MLP neurons of a small language model. Each row is named by its layer, matrix (gate and up: input weights; down: output weights) and neuron, and shows model dimensions 464-559. Each number is 500 + 40 x the weight over its row's rms, rounded and kept within 0 to 999. Numbers have three digits each. A neuron's up and down rows have the sign that makes its largest values positive.
After each neuron's rows, "raises" lists the tokens whose logits its output raises most directly, leaving later layers aside.

L2.gate1334:544538543472537553557463498505457505480564565461505469544571475483519483506567572501574462528498478453496524517515438516506603515410529525516506483463483448488481501544502501552467548471474513490490553546418446539468520476528492496593432564560553466569521548485511547535563483468491485508
L2.up1334:462427555503519579537491509517457475500487519497480507560572491471538429525547557473571490557488447441510499475518512535528548579454497540497452548507499510481498504460563450530492503472515481449454546511542467562496537564481542525472524462502474461555551555576526511549474488429456552578
L2.down1334:357490468645531549494530543504472491511443461547487560493492529517462449473485550556476510533507410514529490495516475541535432601505446499468414478453556541512497547540427465525426541524500694478490565494550520539487553492525517539513564456456531457493531528543437504547442504460539588519
raises: "(", "and ", "in ", "B", "D"

L2.gate29:549460522511577557520481480536467442516485484577504538512475487501596537501510486441497475473491537473570504497531499456479542543530571495519511426552513489458570445512588527482447472554549483491466527505564480548512411517560523522504479513554533477524462580507516455460450494518465475546
L2.up29:485494490498593475515507531526533547487466450552506511545552548494485462526493573437557507508529534476537537482554516516476556508482526522504524464448545454522532457500527534444413491547569493479483520513506505407495446474514557564475557518534523480488488538522485494535445548590524525465
L2.down29:488489503390447475515534475467474507528521542487424549507482541525449557460512536469476560542555522472546441556508447502494533560451464544541444492516554503491467519499553423544453528508555664526538495434512536476515475476450618491497540517521552471590458536484514467473519501467418510579
raises: "9 ", "8", "5 ", "9", "8 "

L2.gate16:477500505487516451526421517485503501567465540500471498513471428516562578503422529427487576499483513459524486530483536475519522560461517459502465459444453417494484455522548499422499495442427501512506500537552566499504471533533411492476500493525500489500506514522475461456405487517550508436
L2.up16:436526503491499477512438504447488522534476553473507544544455488498549547456450548541490505486507535462582460527549487490498549550519503494510445446501436480527505492541542517480587500461407510483549496514536521468484480506549421547532535509503507537484555522493508482404508494449524518452
L2.down16:453545545518459469470494466530525491493472531519556561554423463548468461499573518465419569484480516492510496423489480474605529613507507554491514473507461557440462540515545518486472561534504491466503486520465462497484508494483501553572594489468572531482558540510560435427588459469553474504
raises: "in ", "and ", ", ", "-", "on "

L2.gate384:536533491507514479529458585503618417482497391530456463437558466531458509510461495483496526499500500456516564514536477531504443455529561450496513563459463501501565440481477565561521477523536520537545452533529532498521452564571507466434475502600432518580508489533517546515459514546478448490
L2.up384:550502461548573475563478548494517453489486495463500532543547488520502533481481504489518481473525502451531515494557466458570498529467431551489480485493445551513563469483502505493532522570532540497488546442541561531441512486560504499508466483529505485546520546482549539467470541496487527478
L2.down384:452450550439440489484511414515470554535499632514526531545464594514508461459515484529530560524456496482479464437473465489467520485463516529499549392541601456503438542525479484463520541508511488470524515513443524514494462447478515473522585520474575432488503504497491416481565490486502526481
raises: "(", "-", ", ", ".", "; "

L2.gate478:560447421514444580459479509560458520481515548417523511555541498509544437445529519458572476483532549470529508494488462524509576466519571463467471465488460454466439493457530510568483494474455494495451454574516471589464507515520548470526493483561479538573472547499486506506496466495509511503
L2.up478:471529532498475464527576500521486542541459513454504512592500517486481443514547504496604502543469529437549518464536481534525537569536501502474497537510568519492496482501422491522481460453504525480432532524425469520435525496505522479521446494541519528536565520464483544572538408415449514510
L2.down478:435523492573510462550566466508517512513433455538513578472443513504524522475510516485549534537469475476505444407541498519534496545513504528548460535568577498478529523491494430517473525389530787514491559492428465521447531493463508505583515453465531449457545455437533542531486477364541544504
raises: "(", "in ", "on ", "is ", "E"

L3.gate118:418473457437384427503499511433530495454549566529505492452530502540478486506516542484562499501483537485505512527486534533515520443438468552440484503520530503491619541441480489468549489500450417525484542542511555466455432501585406491452462533511423540496505506509534453512504454471497491448
L3.up118:435514536476455464507581465470465507493577564489500536459506561551492494493543575476488466471523544478556534515433499528547505488471444546427547506512472543467570538507489478452546542548465482513475546528471581561485473429567488518457471493573490566497496527505518471521522457483533571472
L3.down118:488502498506492514480554469449462503487588554442519585491434568557554533546523517479496533507557516539520502490451504473608505526475427581457485487488509493438540484516477491486511508477495501551547527538462533624484523486524502539471544516517454526488525534509490435461510453472507539507
raises: ", ", "a ", ". ", "n", "s "

L4.gate893:523559498487380467474474500491435475455530523477498434501495493483440522486492531389538485562430521475530494534491526490465507495494478500506478409454513531475524492488600504413543456522469509533470447493498490495487436559543518446545495494540458524493520478472519526471470527447494498476
L4.up893:510543531477498517478455538480560490527503537478509480496491471503530504543557475477554512532576463483511444530545491482572559515417486604534525350467531491530544496485582571465557476473496473430575505519464470513551483476554497517502506527528543567517514492491499476562552436505543487465
L4.down893:564483545511442530501483528483459502503540523460509473501481518445487563442542469452542496503513484533462483467546522526497505504441469512484511422459472483461577494498555494450464503465478424448553479495546537463506465498526483501526516528491544560546514416500550444514507530486493468465
raises: "ro", "riv", "ress", "ros", "rock"

L2.gate1220:511495456576564480534482536503488512476489423553481492449438473502510505511507486453532482451418562469451580537447468432473501470476515483484520556479453448504604558444430542551575516488482479564534518539484500471572503471508476426486533512525512516574523514516513494501473512478477541510
L2.up1220:509527541579576443468464562586495499461471488557509508467462489481461464466552505473532454467446600481434447520436537406533493547504485515439584592480460513544599493483445497544536505549515537545517545529484426452520528468525476421515574514505523605535554500503533526467548463425491484503
L2.down1220:532496504554485471525504464472515546505472505508547531547506486481501462446541478493479475493503483482476552532490606525489485548508455496561506462458543539473423466462501470443443512509508781464470558542482487576515531461527481586471504439461500545534456521438553526521510447452446440455
raises: "(", "and ", "in ", "to ", "on "

L2.gate627:548493432448459501499506469500456491477487498536480504479505528554468575480492489476511427463451544517558481486493539516402526499426502483504539533538568522528429489529528494536535550532529504486530452551456470477481517464526495530641444438420481570441588493447546505404503498585485427460
L2.up627:477452448503508512518475460467456447528436502506505552501534517544513559552474450494509443506502557494524493499488581493466506539376478514562542495429519530510432427515517447509579493438541517465557411483522533490503478563529503500587463453465483577494526473493523488427513516563547474455
L2.down627:416496487408515495473547489496464495457462511547495520455474540539500514525542455536505465482509491498466471557482540469500508516429463472520596523393479524480444486500484437573491527486529304444538484501513491430498532471546474531576522441459512546480493488526506503416535486576511500427
raises: "e", " ", "is", "i", "el"

L2.gate969:481574430455536485476511519504459482556487532535547494516413427478491516569491524455537507462521464573513499526468456491362497479509490553467544506493450506546560479448458526500467534510511481427457480528470536475539452465481482449521545494562533431499489508401510500526520512522516425470
L2.up969:490596467501501503465569501526487568521491510507555518523444507458526464534511488468481467482568466554541480486512497483435472512512454523477491530468523529587530442472429525476464525485479507420481517500499528530533443422479515510469565497569507481464523549395510520504488498512554493545
L2.down969:508563467539511495484548489507500510447457532473525537581451465499485521565485504556471498542519490511531455517484503446501457490511477583515531492554542518533509490492462512489447583503509689451503531504425536544454508501476523496424588571534535493469488521457510522484503450482516459563
raises: " ", "\n", ", ", "\n\n", ". "

L3.gate335:458534479492458489465487476492535476551493518597495528463440466516560407518521528514576449526416518596483519467516517537441464550500448541511548479540469456664491499425517469487492520503498466528499566478524522419476533486502414486533484488544461530556499503454479480459487500399440459370
L3.up335:401555512515526495508595501477514516543509569596513557511449493569549409513552523514535452541441542566516510484485508500470458558563472529486556496512487512613459457487465485470565534559525548549489565456519553455499499414515452514562535517492529500551480493433468413458542512410510496433
L3.down335:500513518516496537499498510531480536473513498483513513486462495511532541508469468537452536511564535488515505556485540472544493509492519502518515512532525548429492477517481484511523498500489558512557480487474452472535523529446556495478546468450580458501490496459463426458578547541553558551
raises: ".", ". ", ", ", "'", "-"

L4.gate1439:439535507497478497527477556498461439482479508529508506485540471412543407486470459481508530525442572502513473532533478483476530518475480437475434595539416510509502487441570552501524521516443469492551512543607528515468477497552526473466459507547367464456480448522459487492466502431531470419
L4.up1439:475503531556502491500507520509519471400504465535583506517493516456489458493534367495488527476479545479495553565596532436522478446522513515440471529526506552503565593588548488544494523561408610475549496469540443513558417455486552501477477461524458557544523449415511477460522489419510493530
L4.down1439:521495497465473469542479440454498540517541501512503495612455548565470580545575492504535478477512493470490455520531533490481526489499499507574501452514577485489493522494493468613456469493508589539500465493463491508512483421415496504528574547499561548559554458457563534536548507541543503601
raises: "-", ".", ", ", ". ", ": "

L2.gate952:566527472441495560493521494492488475468526470525469442449495450527452481422493413517453519430508440510530558466479517523496524497408531465464512545465499507466555464456505522483529406492513475452505506531494485542443461595499447411486490533527465532469502513445490508479463473492500540509
L2.up952:531492533495488566466628517523456513497539476530529486501446494513432484371529423491469438424524417518561550480533492500504504497450530498467505511467485574386550480539508507504501426569536523405528504502495469510499440538499495482582546502530487495483508496499494445505524452558484579529
L2.down952:479480521502479515480557505465473526481492485496549576499425452533438504480555469518463505444510455526542519460544453476571520504475495518507496494523513537475472490552482450505491484484536407470559498493519469562460464510482427517544632491494518576512493467469469486482545448525483516524
raises: ", ", "(", "or ", "in ", "'"

L2.gate974:533493491480526474517419515520540517469523421549484415534462491564486478523479423506512548514482509507481472495570494463513493427509558487466544473491491500537582438515542486514504464440428532550562563497494481490515500591449454446534431484533450502590501438536510506552489564510511453511
L2.up974:515561501496530484481523518556553523476537482556470422543492541543474508462527469588435533446540481509512485487567529441521540508596581548424506470573511512531558464559485523539514464526445554519544557491514450449497558585454508487519449502515495536587559469554506553486546566451474457516
L2.down974:520508562537549454486510480485546482497433490479571584526471567485512495440538481476521534515489445497463526476437528485509474443551465518511448486507503503468476523495412502493425529551569335525553475521493492469508467534526558600469625525456565514519534511391498488478469466494559520540
raises: ", ", "\n", ". ", "s ", "."

L3.gate578:481440417468521513526502487533487440543474564520470487458544555497509536486468523486544561509411524496506493462510525455505491533441544477490503426537522524531554446464528508458470480429577526471478452495546482503502497487482533517542508429520545536503423542526469506512506513516462520497
L3.up578:517474473494491513551545470543505487578471607481490502484519572500499532485470545430488556530422497449518488503441520410532480546480571477504489431547518522492521516483545466446446491423612558473485438446542495568512466499500510497442519447522601505498449510528478550461479504543553501511
L3.down578:520453573350460422601531467521478512544483538498481498428486509475532632500469543482465543594504522454486485510470449519575563531504511551560467484483508541502490525501514464479458526489568691515514481452498559528487459491444611541482583446502601508530457554469499491477550512492482499540
raises: "0", "7 ", "8", "9 ", "8 "

L8.gate1451:514504505515476439517493543481538432480464539532438457461493502524562496446405497505523503492442543532510479476539494562558451489477511494507512505496493542603656534485523518554470507515380489571424455467511560495527450482502432507511465542528432526486521398432575545553504513500482467529
L8.up1451:507536541525552514443525530511481461444519535482510549568493527506445464444547509505503440497525515495577537454460508505489441478534492583493514502535472578459534538512537500539524531553541580531504513480464532463468483411511501538525498530499497554497589494544531485483547474415470534525
L8.down1451:496544538572517510485555577428439524505520473576548496509536507492486495533574412484479511499568522531530514475430449506574523515472428468500479468495510555470477532475519580482516522561546675497516536525497456546492549499553571528520468512488540470527493447537458468459498446506532541592
raises: ", ", ". ", "B", ".", "L"

L2.gate425:501449476447503541529536540521504451612501496525494523534563444526579558524506550462530485460457528487526456557486595507476477498447457448518480593491526579568488431536519484524481548450582511461493549467449474572508473466484516515501473495534452555509552455375571517501452492510536505400
L2.up425:490477537503536559499565467517478487569478502460495573499551501531559541497528519526506466428493540468523462516516537497509501492461420482549498613509536562559471477581507486526514582453566498390484554441428468543495510465489516538519528509522485560515577492352588508464475492501528550417
L2.down425:497496504441495523429578493512484516547484523502490526490517481550507551565582483477490513434509502446513442544452596503512482526454442455513522544512508566544482464542471469525539565463551512404517544410466484489510503482488527506503547469541546532480537493436531447429514516512552537463
raises: "in", "a ", "end", "el", " "

L2.gate659:452461447466516531497542501511527490539521558574489485432555497527502400467506530502586481508489576502477460543456453537475486501497491472606470526471499488502437505527483519558465519500489469567453497573474599453448532504477411545463476540484450477494439502504437480490523531471516550483
L2.up659:474466464497538547488548495541502516507556576518537510452583507535521434469496515521596419464521560484529478523421478539471498554531467450586470515456494502467438486601479522566524474580485523525462514539480577462487558448516467593461501530509464468490490492532459511442560500482488579525
L2.down659:497518517492544502530521488528520497510539544494491510462534541570482493495558507525503495462541548494475475534465476511481498548563419529549498455473534536467455466545447479535536517593531461524507491521499507455476534467411501617512587526442557476485508536546464451462565464478500527511
raises: ", ", ". ", "-", "in ", "er"

L2.gate1060:462533502492477517547448564581528511493494481499500500511510472444550519534524490439593437508485468443513456517493470493522503477463514530535557474483471555516556478507515512534512415475515518492462493481521578520479500564529462439559524554466482468555494452455485601548441450509436489517
L2.up1060:523511487496486482534446490468466475483436534523412583530514526462514473473499515479589482487481520485475424495549454443499463543464493479536470539525435564479529416502543581565511458459542529481455475452503478526567493496503464504533408547502407510521508477521522490523493501568477498505
L2.down1060:456510587531577517519519463490473568517485487539512468490505524495544451501552526552491506535513479495564491472544512505518516477491458496495516472486567502505454479480524465548485490595500787472501512463461516524497423521486508473502530561474490517507511560489440566490493487430452557473
raises: "in ", "(", "of ", "| ", "and "